Part of a small language model's weights.
Size: 13 layers, width 256, 4 heads of 64, MLP 1024 SwiGLU, 14M parameters.
MLP neurons of a small language model. Each row is named by its layer, matrix (gate and up: input weights) and neuron, and shows model dimensions 16-111. Each number is 128 + 32 x the weight over its row's rms, rounded and kept within 0 to 255. Numbers have three digits each. A neuron's up and down rows have the sign that makes its largest values positive.
Before each neuron's rows, "fires in" lists the words (lower case) most often at its 100 highest values on Wikipedia text that the model never trained on.

fires in: "in", "during", "by", "biography", "although", "when"
L9.gate509:172154113032157129089168166049124101111114132098138123143133131153139134129110147219094118105139180140120119134142075189131135164123099160164171123110084140150118105186103152113134081182057150072075134107099106092150120134164097098076147164142183134121201100138101163131130125151112070123
L9.up509:170078121143168139090108082131206111071091077131091131106153144149133153152077131154132125149097091086153102150152122200123125126114134090129123116146129167039146134124156145116145211126181155119186117100037150124103116152149106165145083089103149117156108180113106100163129140107113145198

fires in: "year", "days", "day", "season", "years", "place"
L4.gate890:138129096144079102097193156154130146115100121103231132121142151133089065106111158036207122167097156128152120126107124167138147098131092116113172159084126124133141130108146134183119128196126113173123108139141172139129113114093182146122113139115115213208137153155204114092102140138106158086
L4.up890:164112159094145150121127132118109096134128137098100162130127085130059134122119147177130067122139143132124101136161069078140134051171172211086090103121153078128086120190068157118162101164218136157113126159039119147140132139126122152110133089115153164166150099131192166122125135092158065130

fires in: "first", "former", "took", "been"
L4.gate677:137094080108138194129141166125133160157173058128105143157072088147147119129145140125164113095103169064104133131186165089160129144166205114094114180151158111180136088120163097158132118160117148140177126148059125133158113123140179171124132102103128139180178147179051091116152098153127096178
L4.up677:189117175038156140132185112072132166150106104084090172145110118175118154110110077101121145086180169121111153117105144126108096105160163159133140161088110190139135181130158200088114103068158118115139160185164082124116108044172088095096128212212114141086120043150100113145109136072128169115

fires in: "who", "which", "jordan", "kansas"
L2.gate940:108144062143125107192125091157037091142098186106132117060152179104133128141113127146152147085079195129122152143125164098132091092179131152158086086143150096126078173106147135124147141127133097100146144065179147131099117124097123059101095100087112107105107146181127095133130130083111152095
L2.up940:153131124133200127186107102200178140123102133137080134107136133123146111141104159075138165094115122163166160188179149086159161155178094159136112106143154141160178187166137156080098152139067062123176144123081157114176076138108082163136104087131092120156123144148132063183110100158108054083

fires in: "along", "third", "location", "alongside", "elevation", "operation"
L7.gate775:093137152116099078160136105171106134168141137065151109165172059095127125124188143129106106107109152169084164165082104168141089101152124155155129112145173091168122195110167120130108133144167114091060093138153097131143133207147133127108116111171143159125112073139123098141089134143098089107
L7.up775:091196134131133146089159133178135164143170143102113199231121106097141109107137165161154134138192141147139118131146110112139147116110158111126104167175089122177118094135168230072062108186133128146164148144133141157145123170089165132132073143089191155159155122115081176105119136155162093091

fires in: "school", "10", "schools"
L2.gate342:157173130127082073095185119141106155148142165141178108192143105141090125113110208126064112145087126113092138127162127145098152152132092093075119148144101124126121119131131116134107138084133178131098086131148140145151107163122146081118159190175091107129137168126090119159148109169172151034
L2.up342:131174149139103129103145153131179172129142127148130119113123164109145090129085152119111124173166075137119191184125136126126108080188072127125165076126134107157166093087098133159136142059159157195137064179141179139069167146143120111124163148127132150191100169129136127148136112149146154129

fires in: "album", "us", "albums", "s", "usa"
L5.gate1019:154149109073073082139178110178136127092136098145090145143162154134164079038144125137133147063126168106106121098126201173133078162118128170181150133153125147087099174103132104165146103193145160141157124137182125083121101118112157156078172113090142125149172137094191109106126124151087148145
L5.up1019:130134127102141071126086153104125149176119060094108126147130186128112148197135156081197134088134085154176128068083151137093115101116100074142111113081142109114064140185154142130148115126199124111125140158120131148127063143171090123143141129171171101077111109111163141156182105138136096147

fires in: "2022", "2", "2012", "1992", "1824", "role"
L2.gate892:144138146151116172125129146112110188139115157139138106146115093102111112139140150137109123103175092164138181069096084116080118113172147110132096077138135130158108124178141099075202116130066116074107141152144073122086065172099118105179141170151124159099141117161109108165089123117121146155
L2.up892:160128110126099136081133094199179122155169115141135149171097160072162155120144112087075084107123111121150140162124135121158123215103154110199101109121147148110169102093130126179165106138132111114123098193109144153098172097110128092115135174107135128144127103063164210139123116164096109162

fires in: "single", "of", "highest", "the", "she", "for"
L2.gate771:098166139103116100079138106146110137131124140084143127119174151151108114176118093078133108096167111165136187084208190115079147131138158125155134138139088129155102142097148184140130124163139091096165134142172121052185144170048168082133151139169126090135102111153182096106131116074145137100
L2.up771:155163060070110113078097173121163157126092124166123127121123097094174175126148154163165124144118159139204121124118147079150143120157086075202145128109100138148132130086139214182179186137110127093173149092131097163123121161066120166061160128133147156086152123127131136130118127180109134083

fires in: "him", "no", "up", "upon", "himself", "leo"
L2.gate777:161148113179120144136131156042140167152134084088156148113135138146145111090137177102169175130169102121136103109154069139105140126098074140151079142108121102065186128142153133112134077138107080095123079164125128171090157024124097154100129120135126136176111133146104079154090132123087183110
L2.up777:149104093101125164159109066129121076165130104084122128224048163117154120167154120133115042125196106168095154061120083115140184114091112082065066153120097091112154161123130127145110161082104194121085097093100191123112103138138133149127230078176169146153165167116089129158146126143107132130

fires in: "he", "they", "who", "by"
L9.gate651:118128120131169146185145122117138122079115224163091151117085142114092194161120186117181140101111136149154123166141122169142127153165083104195089122142086136164144132093170092143120106171121209120136091107159162089154065145176175093156120160123117115121138116127077118159118129089208121146
L9.up651:111176133129150097171148042141133158123088134089091131105104198083182142202121107126194181102101112082145134126172125084107103179160091094194132120109167147168119137159093128121149150141092126105108138135084079198144157093145140124116109136179100097167192143107135154187141087147121148171

fires in: "who"
L4.gate332:094118104163130120132150112154074155114104133151102119144083167141164147114127172106164145103106172141186131227144158138098076153156064157130083082129129116080182142104147058096083157078142152195132157131126077115060109106128144152162051110136144129119120137141123093159142130122087137130
L4.up332:116153142085145160165162146166079160140103107132147076145044131130115088153136151082100158090099137149153147151108171051116080132127104126150114077147222107152139117073114123112130068132140106132124105143144138124106112120087125162101077131115136121150173177139100132079137126136127122074

fires in: "state", "date", "late", "senate", "stone", "strategies"
L4.gate821:106179144157085109118108132093082185136166149148096145154108139065110141112099172133154128107101157085139086054111135140144149142153144113148091122084123084158144176076096112139163073168115122124130089157154089150133105152113121102096095103096075119139148191148101088090147192125138127120
L4.up821:075113120109129143132067117136158100128074097123141091155035115127102110166096139124115120097063114146119193137114151168083144147112175172148203092126139161159095109154159097108063077143156178146150095148083103207150127106128119118145114178122112147138096169119122220131138122064190095110

fires in: "team", "during", "of", "his", "between", "at"
L4.gate646:115182142105131128165113176139112093200116152157150108110131110135119089118118098145118134126111147161095114075161102111106198144128124171189145121149111130120150137106149157109127075161147067126154159098103144137121074165114057148119118129074140157191158166148121133086086131099125114155
L4.up646:176161129155070169132190158074176156114121143128089128116098081119145152116144166096116107159152141056152142123080126099117113118165142119068138115153130087126127123108124199169132090137103138178163114126096126096126138162129117115126134078028152117178154182153081100141122130137126117123

fires in: "years", "year", "starting", "career", "started", "season"
L7.gate847:086142171167132098095160161037084080161116138127098228131145145114123156095088153136181167125146126134100103129101097136096140120125079124156180090107081087138136141139110157183120084160104138112145125127107121147085097082149069148077158153115117170085134160157169117050111183103110139148
L7.up847:127141158112144107142152097107106136060059064140171155104169167122099144129135097129099142134102145157143184133081091122167103123161164091110137090097064159146056112151068153120161113152141150084085120161105131155127144142148070182068139115162096139095160137125208147123206123095104160098

fires in: "film", "group", "show", "films", "groups", "school"
L5.gate255:124205146096089114134112079162132233113108103158176095071109165151121159113139160125151111175145155132142105141144141107157061132154110116167128043103134150142109150108114110095102083172162103105146146171101111132138114121115169141145157163099098123129181151108158188171159115137133122136
L5.up255:154168097082084144068121083149155175103117070119172094115106138166083188091117138103131146174166101132166144160098153124133142167051117167224078103081096116134169070116158140129103146094140158137133146161115104116098142164163178176155104156052113183112115144112117134164149183120098104110

fires in: "first", "second", "even", "slg"
L5.gate814:137116108119114165150091175116084149176218145170136125127154074166127138098152165089139145151147158125176109127116155108177163083126118134079181109116119105149088162102152134221084076150093138154152133140162043152123142121124133166139076151116156097186186128126132103099082124089121139162
L5.up814:127167150111151100167162170018107118185137147129168124165102168204129122098099122179164129157162084086159159166138031098099094148168139144124166141098110112198114116131140088115105148122140169104121120159103097150156168138105186122110146136148137114198125140152103171175146063119113150136

fires in: "team", "company", "school", "europe", "each"
L2.gate11:090114179121127124158133166112099150153126145212138099146128115115143076164117137123099129133160178075096084119151145128170124170092096187136122198141114125172139147146104182129094091112068142118147085119192177128123138148166103133063137125127098111126129141160122153172136073111172135136
L2.up11:071131101085056102141129195101153128154135146114158105130079138161113117100176146112058069135127086106065096151097085063132126179122103145130147090112199159155142119105128080184165136120143170192141082132117131183133190166137126131093133117136136200149116163158109115162093121170126126179

fires in: "in", "international", "institute"
L2.gate780:127144096121114119132179126124105157102119149108114113168110164118115079136168125131121103129178198116136170120147130122117133117172139127127137143086141095121118167227129184154160059105117091029137099114120050187131155128147150124075130109088116154105141085190159091122132071116093177102
L2.up780:143077167146113135148135082142125071101127152144091129140122133130200152100123110071110160202171111059115201136117142101078156117136060035156103076174131068119107149150101113171164137103140144128151165128092163158160114130075109125131120142090181140118147136168137119157115109132106061171

fires in: "census", "different", "philosophy", "density", "christian", "coordinates"
L7.gate353:118194099105110145146115159111123160177149168160153135107145141131166150147108108107170118148155136103123094080124136108115102132160127126146149138091147097130111188119130144175103145174106097156156114129094133123149158185167147097102074082135162131079117088133088102144123086173142168172
L7.up353:140102135096152099129133165119136073163113138096162091105142185120069110151184166125088099126098176063129142200119149123163137115169167089150141134195071128088161126087181105147087192068183117163173099128117128115121105142098117091132085059100098126120180067127164104112150158120114118108

fires in: "for", "forces"
L2.gate363:082095146144026144100152125105094147131128166090178122125155163125158117115183141155131099208186197159144125086081169038157112172131154108134168131129084141155119083125134152140104132137153128111217142139101084140171120194122157136123173112094152108127101079150154087123102179103127164113
L2.up363:134123094077127115095150182159127122174176182120084156119100148155114104139182123113060121162124087145103064067118129127144091075153125068199109132154084078143121138188144120141183132200165083102136071183112159159168119139057141104114188101111127155162150117179153122138119147158128155120

fires in: "one", "some", "each", "any", "every"
L9.gate749:158137112113119150113155082133107144150137132086128101202051123108180136104167125128188194188124167110168154141152187125099132160140097116167085096126150114111076107090220154174148105170134145085138178108098116077171043096105151110100167177171120147136173170120055111163101113157111120118
L9.up749:123169143109121098097082122108064173175166129139106098150113108092103156127143158175174170150161128105154084178145138083112118159138095136105115080060136107145161127092105081148127052177085105121113211147141155092143133153155146115111158154122143165103153139147072138189123102051133158138

fires in: "she", "he", "it"
L7.gate728:124175161115105135139074119118158109143133103132135101110148151114148164168128116076179156118086158104121150133153195129122119152190155067150108056154099152167157162096115171130049151150084117110036102190118166084138132140081149095112192102140180102118145112124125202097152072116103154128
L7.up728:153196153107099139098096146102131154199095101068106110108213154144152154121100106148170173064093129116118154140162199113118106114156126059175154122096134126146102163133090112119081152152167168088086093144146093077105163117084116109135192118110161105148081081109144207073142082101145140136

fires in: "up", "different", "championship", "championships", "upon"
L5.gate241:144125159119113221156157141076093168231060098118118094131162095150093125125132135146136082117096132140117126080102117139099177168120132124160170088129156176143101140119102125176125116147066120160122176153139092149099082185147161162107146044105118104152121109131153167124103129125074162146
L5.up241:197110148136128124113149152143132190167196153122080103107104117149166164058131086149120102137195085168143071129162074045124134123139132069068177156057183096090165124178135126128150164117132124107112063123093147154189148099145148107125158153143126223123088128134105083121105131170117127127

fires in: "at", "northern"
L10.gate873:152115080114158069145116116094112118129094098138133079164122101104061118166152149121142103157142170176135173171149135158128121173110216133150110089151130108147144097075173166155106046138129152162118104129115130103114056168120118120159157093097115098132150113145078129147103116119135158136
L10.up873:117160130098077088113122133104064137131114159115131082115210153202178209173091148136141134093115136093140097157163168144148144145151097165112167115085138126134131142127135074102128113154084118094160134123109142144161151126147149086155143074160147081110135140119159083033115118116104143094

fires in: "them", "him", "it", "personal", "himself", "themselves"
L4.gate815:157136059062068104119100130056107114123164114090107175130196126187126078116148187086148145130125127114098168110121132156135173112130158123187070129083132165149137151108066094132119153092118210148132124114171114194096132134183143154137152165149181099085152103139105157142145179092143162128
L4.up815:098131087141144151150106000099135110117100120069132106083160117146121147147141127089090060119108126086110086072129101129142178152109099109118136144137135102087116153143091200133095153106108069113164147093133138115119121100134097072110155102071119170133136127062134093114163096122087094123

fires in: "she"
L4.gate1018:098175152114100105127115184093193138142132100186196140125131122074163152084145098086193189079140100150155148117179191131117136118095151084140126105151111112188155149134135148141149101154174158154153050121140119125115054114123090183140142160130139130152151173178118088098112148194115145089
L4.up1018:172128101101091136118152094153163197112127112098134080148120115143109142167141081077177166102091076194159122103198144114127103174167115102171105124109135138075132123146142135154089100128109114101125129123156166154100137064155097120149164119094140117133097077126128154093139131150090146171

fires in: "men", "women", "french", "walls", "from"
L7.gate980:112158146115128105111138184113173129100170057143191156134154185118116113153145104201197119192117163057144089112091163130096107061140127113196169098132163140087117167135154123136184128151126124058131154109134154145154135102166117165142139091114121175131176132131118129094105146089104127116
L7.up980:095135187063170131136095156174114156068129145137193109144150154129160169151123138117157119131165160143145163083069152114077097099086112116116128137092161120137134107166137100185149111120111182089156179111137186120164103122110175131140115128137138110137179144159130138114122121094119169107

fires in: "has", "have"
L5.gate424:116161094155125127204118157141104182153139152145119149112109111116137134113133109098100127157068095078100096173152164121157098111148098103133127081138180151114065164119178153093150114138072116168110091092100073083166094145072182163063160147110116174158158131128047127147125078102126125168
L5.up424:101118083139173149158115151118139113088103152112129115136108169099164151119115191141083183158186134150130142132106073067170074123168173181126136117148152084137132154168154152102122118142164160142127197081085183096149156079204145111126139159185168184062143152157116119119126117118165169106

fires in: "for", "forces", "former"
L2.gate311:077118158105102134124167173183031104128130128117107161085154162090174156127126127132099121108165095141143090095072134119156114149106119129163117090186098118110110089097112127132046161146094000116105141127129100139103133119089124139051109126082147144126198121133187092101119128090116168139
L2.up311:067029075092141139160148126180115135137086147057103106136102147151116075148133162191140049134157148124140080096117173117144095062163123084152127119161105057173084140115075158118154168160154104088148121146163128126159192112145112085138140142076122128109083107163158115129108175167141132137

fires in: "at", "near", "research", "year", "sears"
L4.gate585:168172184145164081144118146112151146104194142115156088122161106100121123203125179093170183151104074102178120103112137125124130085135121164103118048078172108173093098148206166126114086096133143110113099110120155095126087161139106144137167131154128104137206114108128145118132170118154139094
L4.up585:153130178134135085158154153108147069131126129202114165090115113133179161147152113074087086103125127098186096119110123113147139122116081142074166130192222190101169115121121103117085144118121110144154128059097183130121086095137126140169154089108134056146180153057085118088118140120076094161

fires in: "california", "born", "areas", "too", "from", "then"
L7.gate897:124144130043122099155133110085150125162099099104160107140136166132099144167101095177124178133094152150100115172101142149070121150221162181141092104212191107099120185152122177109130080170197167097120122142127165162130142185110180147137200124154184119155118166128153110097153151157094071098
L7.up897:111119122077165154143131171085154074127089146110172079213098172117116110143107111172136107152104164104134120090173148185096136122186121106169128058112111152167121167176100116088135099132195149115131142168086115186100142083146120153107081062162155139111106153162127157112091080143126096125

fires in: "in", "from"
L7.gate667:137132188041091061126100125136103139183147116150149147193121164163189092147093161188158135122111130054096126157133130140105168181157102141104124121135178108147083125145083084130127075153094117133094148158179162146119123146169175150176138104111127080154121111129140140090117107113103157134
L7.up667:134106185138124114091134155142110093119111147135152137210152165148134121164060155181130109167083141091161157174116100143132205187134108153170089106147180140115086081175135067112074114088144134150098158114164127190074156168176077146146112096146130086104113144166125111101144131078070145178

fires in: "for", "forces"
L2.gate357:061120076147095099122172171121109114116119192137101163144119164168146108083144150140140120121125161084136100141164139133141052110176153119127129073127093151100074106118127076077124175109137066157157110103107101140094199120091112179124152100159191093119128183129121080176114160174082158124
L2.up357:130088089070092096124129153164097135143165142118103160136130146133091117148118114134108164089143136129116078149142196060131101195174093123122096128088103112164120139170167079122155207138136034043107122182093142135155157117086128165122181114134110145140087130095153146154144163092130157114

fires in: "they", "census", "density"
L4.gate61:109214166111095122178145127175126096154197148120151112147172161104112118141185142069135142110162145175087164115162127083113149170174129104179157119106141097117114152091100165194170121115102069095107082148160128124162092105151103172102087129137136150156126092124095134142162104130152100094
L4.up61:123125071129150104137188119093142083132181144073134130127125185119102097144192102072131148114144136196156152176138127086132148111103151121164093140130123119114136122163121143127121163123111085116081084097120144099101108096104086148093078175170187113129140148081119140158155154153113127107

fires in: "by"
L5.gate174:127128186128075156127158148067117114129081173128115108093100116148118084196130136107107214088163112162173130173066101119085148157152138162140107152146150164168155178134094071182114074181124141163102063135207164158220108155075160126093100066102119126127116136115144152095117098094137111109
L5.up174:125166110181052105106144085100151130176160110162041073082149166119121063172128167133109095105090083103101101168119178150170177153078158125129157156092111149167174154085167112110134131144154115142147181178164136157125117087090117094145095143130085146168196125106108180113130150100151083093

fires in: "work", "works", "worked", "workers", "working"
L4.gate28:159206153067151166163075093123070120102148080135158133101134133169070140148152072125127171168144154130145121107109075120120121074110156121173096057136106124154125188106138124106096072195102064103135111138157156158135147135144186063109173172099149183107173152146199163122117136050163094130
L4.up28:148160113121079098078079119131126104079105091119146144068135114098123109084122087107127095166168111144120095079133105078140117072111144113116091083046066146128126142170124102152101087129132088120146132124081159122076131125125117121167113159102141127192136134147106126157068177093145158156

fires in: "other", "more", "one", "many", "some"
L2.gate240:179126141090164202090107125111125177131110158127158145130099117104100141123109108167150106118195100153181103128125168091094184109165078114169158120129178142142093112127169064161142147130093117146146154113093093138203102180112111115124110119145138154117103125152089151086151155106117166196
L2.up240:105209131095119130151089144103072144136198210115122156151138087163157123162127172137161167181116132154121116132120120120126125177192142088118105084081110142111154116133174081111120106124127153085186118097124102123176125146128082130078135157111098161146118144156101188133113049165126133112

fires in: "at", "near", "attended"
L9.gate58:109171150057149121163111167134128156113166156139121083105143102170152141163107142075133113159235137130154136143140083080106125141145090177104104108121148176166195150098134135135096065133132158161135111176117157112143126103131133154200175082104133105146110137130136164122128149172169103112
L9.up58:126127154101149021137185152138127134124126124118118113116138117089181112113084221105119135161117110132185085092167115122130051130093140186115173082106131182129180141146135116086096122140086117094139117125134061124080138180122097163136137066149163071130072104125143117081116125158141069165

fires in: "of", "by", "in", "against", "at"
L7.gate326:124156085047118172102185134128145138141083169164199124090159112045143102124128187205140131166142144096113100098120108109100116112179168128092104111115124103217095150138077214142098114128118089072122118124136094128112105089132083117150154084111070134156153124161135162141094205130118166075
L7.up326:117086109093079076111144132131105094147085148103133041105131154103155113072137113143057118087176098116147104094131166159122145140161080071185131169145124063158074143153170134124089165157090143147071098114133140140102103072030082108171129088095151074100120160155117123169147176192069122162

fires in: "work", "works", "worked", "working", "workers", "school"
L7.gate245:063116129122114112112082111135164113100139097154122102129185118136102147104158123173170175159149157174126147116107133173156073089118201149129107095096160138138174183114151163140069147121100112136152129101148138084126131168157142158104138100081112144029138139122150132107135117034096198190
L7.up245:157149073107141100136123084102173177132121140163145158118133151058113071119139140112175156119129145026179123164176162068154094115124148129119159079110116140147157155051094106107123165137135160098125114107058091151099150111131107132140155087159136150142182105128145110127114168129151127104

fires in: "first", "only"
L7.gate804:074152121131149125136131158092167101112175103116139155106094096126131104026135127104196077160147145069124084106185129095131126130145193153090125105070091160187103178079139159131137098175098121128162139105090064076130128104187157085105122114164114199147142135115114146101091134155162130084
L7.up804:151113122132134169102095131073133155185145090128105110144108090164094129133096181111124080147110172115122152054083144170100075116140116147071134144109084138114088101144152077124090097137100141131119100121113136144130139090124155071172119133134126145164088097092137171060134065066120190197

fires in: "by"
L5.gate124:109060218154163106163152119123164098139056174191138131163157101177136109153142161125176126057101183078144109124056142136140166164168150066110119137173157135111104171160072135158105128160075135163170124133073121158144095103105137169101047086126179108119150139075177091161089138149115119090
L5.up124:155126128135091021125125123110150141115153126140097131094104107152116151102151174128154204154176156104131060177116165082150160131146122108096149088037122159132129139127160164152084119163129156098117093146096122173167149151120125216137070099136100172165189146142193121143107138123142193044

fires in: "for", "forces"
L2.gate203:073096096103074140076187117139117099176111100098101152118148145096181169062112116058097088090216133089130099126137122147135109068100089048164189185165096109107158082118101132098137127125142076140159129100134117139132165081054139120127136072161149139120066092129141066110109143143117124071
L2.up203:115159108095078136108139166194115163170159160073115144106147165138128141139138128189112172147149157133096094108082168082144101119160135086167143097125078077160162128119154166142122134145167088043157112197105119158186139146124152085111180106150096165142082100164115140112091150161140164152

fires in: "that", "who"
L4.gate238:104122130129110109134140106171118144132094109152088087122106084134112123144211141130166094114128205101146087121230122138115139170101107140159074095186145110172101120085116099101111153089136106145138109113128152129129088146152163046152150149105144099135179173152118118172129090130144125091
L4.up238:105157154107080107139161102172104127171119152089146138120101161097160113103086110128052155109149161092116133107145056124148073128149111168168159098131118158143158116077027184098108205121152065096108152138148140140141175095150117123177117141047128130091147091133162107128146158170128131099

fires in: "out", "along", "due", "alongside", "keyboard"
L2.gate842:121145184104167127113142142126085164104117127052103072181175116124089143098162102158152091128152159118084167108086085111145101131208180156105139126050135124178164160175133186146160136144137100059164025146088094130184120137141146150074126161126082174111103160116092152082092150140126116076
L2.up842:147156112134113137104082104141135144163113149132047192145160150110177100144161089070152120161153125165136091169141159151143079159104099123154180139165206125136153142155153070110145114118169138146121159089104164127113151111058114208076132108134182095127160143111089140158146104146097058155

fires in: "between", "both", "of", "about", "around"
L10.gate541:088120106170112154161090084133160122132069111097186097094129085146124104129107082109158154111147118122106064126167162153140211153114129143124147132114114146118139163091218089122113110109102111098126142127146136127128093092146117182104149176082142132150176108113170134146135129080178143106
L10.up541:167158168118091103140163120080211170152124083145147104169135155135146133143120116148118126146117162089142146098141095142126132164107125104140063086131089236080117120130127109135121073153115173145169093064147083143096087125100162130148171156128149137101147129176169074163120106119105066135

fires in: "have", "has", "total", "they", "had", "date"
L10.gate979:093138089184114140149111199075136143105086137159144113136080089077137172127102129129122165095147188152134134090120143183151189090102086123109112061107098104158097152132155157111105146148105165085111127102083133127078105108180158148087096183144107145141176094119150147167174126094190114146
L10.up979:149151113125145136171091150109099168142181163130199155136092198113156130099123163167165099101183110126162134190114103072135077139143157130126071090111095109161107150138171116139135151166101201118141095090122157109175145164138179129125156167120183167133125109113100133138124116175200141152

fires in: "award", "called", "championship", "awards", "championships", "awarded"
L4.gate617:131094061131144182078146196069138125161100092136134083159124144162141067136148159122109146137160176076123159148109126082138167176218149113134113134114156124133120178126109127199146113123121105082121125096138136115111119116129124159189114120064170171103103040169139095100102168120105089127
L4.up617:111130150112191111116129112109125121139151086117097112141050127130152156104154141124140108229194084091154078121087121181210118123063108085066132136106133141131084147112143120108136127124135087082115084101103093179156128152093176139095085134168095182136150170080156159144143112076132130099

fires in: "2", "0", "high", "southern"
L4.gate601:170121141132157130149168133114110132181126130100142109224109136103123109134136094068038162124144100093077114048155114142128143135151146168110160136114126099170124188071164178154151131147165068165105171112101160084149151134113120088160140173180113198065143128096107177137171117105102174117
L4.up601:119117129105139124167054155156142150143168180143085190155144101058188164093145141117098158141109094111125127129078112079134126163102094127095193094116144142091133141080116119151077154095164134087128088108091155169127140158088110128115113095176096181068186108124154140125125140142111015183

fires in: "its", "mother", "itself"
L4.gate749:164201144086096112173093059211126149137118158088197104130143068157155184084160087093104103188116126163043127100157151122150128128175112117125161084126185137132170116180150149132139066116085160099097148110195055132193109108123122142129115137135130131173211097167154110121159131133129109102
L4.up749:155170087129094140102147139132150150143142139094159148122160098160135197072147121107133073195178131176094163147080126129162135171090065129106136138112103154139169098149111118125118108095131133126161139139197094175121132172152177112136115087156198142142183122139071105146117168114090137177

fires in: "album", "song", "rock", "songs", "albums"
L4.gate952:150107136141100094135150077156165176146168097129099153102194157142123142102116173116132165166157129069106143138048156168114046101116206123134073137082094101106142131176115151134127098173122126121096146137174114159126089105129124128068066153123094150102188103162138164170131163124099131100
L4.up952:098184159124192089150145149141142093149147079075131120110129141147132077139169116192182067116089125163121086153106160150157150120163111102137175103106134193134114115123158192094129139136101127139106114122139131117084122046123151167122159159167135153077106106122127118157141128147161133126

fires in: "over", "where", "award", "for", "position"
L4.gate664:143163127166134175113198133134144135164095167162126138109132164119101169103171109088123161134159209113126139104120108145126096129143088114213174081118139153182145106161150110121150114098164055149154072124111085141150119135076144176105059094064160183078132123157087139111073163114106121115
L4.up664:078176171042148104105113092197079090121110120184121139127132151119096113152172127098169128162158165116084111113135206141162102107098075158167119088113163130136147146199163096176117133145152123110157156162119121159175168120093210142167102161087114126138146107141126147162114176106116095106

fires in: "film", "films", "series", "system", "group"
L9.gate29:134138139109107118113070181099111170124197105121145118113177153138164159128132173155178179157104165121132142074136152144148146180167098116158097118087156168212154176095113147114100115134150129149080167161149147185143149128128143151158081124131113137087095101158093164162135136117088074101
L9.up29:182146106136070076120110182113126177064147066143093152119144160144149057104144182170110181124129145092137122104152124182174146128135128104178129162111126144104164150127137105112138111146162157174112125103096155138110191096128140128148107115093138112110124109160162082101104111180091143163

fires in: "its", "garret", "itself", "their"
L5.gate989:116159075161203123136093110148103100050147138158160181117173092109182211146098104116162143147144146130125130081103132144167080152182133133135162128093164141105142139135106161139183089129147138141135142159131100225156121080130100150137112089176132058128130135111127112088111141112128090159
L5.up989:102131161113145052060120153125121131115131166077134149204168145152168113074140141150129144120135098099090168132196121150174142106173130113081121154076184163121198117169196157176152120080217227129105133073086148125108126124121119163160120097159163098161119078161093109057082207134126084091

fires in: "work", "worked", "works", "workers", "working"
L7.gate6:146085119184177104162052097153153124101142085158135139118119193112162090117103070144210153187146167112181149133100122087187120084155155167132092109174128097155117115158128104126062070120078113125137135154084153133101074134145148118088139168136130064149097092193149086123091117038171200131
L7.up6:116172137136153140154100145134146111143200118139089141105096131106059101093196095123135115150149173072158075132111063085090083074130198172126140057132102149108154141096074113082087161118175102133117089124112090092088093091154073078114142131100088147111161099170232114103129109092115165129

fires in: "film", "work", "films", "works", "worked"
L7.gate158:183199124095098117126133106136108150067145146104165133087125169102155150062112137137209111171114166146191148026182097102124064104101088147142095128089100198155107114169096112130087111157190118146120192108139105149149074189107132124106105173100140130131151164081116147109094095130133077139
L7.up158:118123133131125137133046142130132103111148115161144176117075155098122175141127134188118092073127174133144110113149103129146120061081166080116122107135096127105081099119088102163144106135160095179175144126157086152089127071137196132122101126139119124142070070101199137131097114138146112145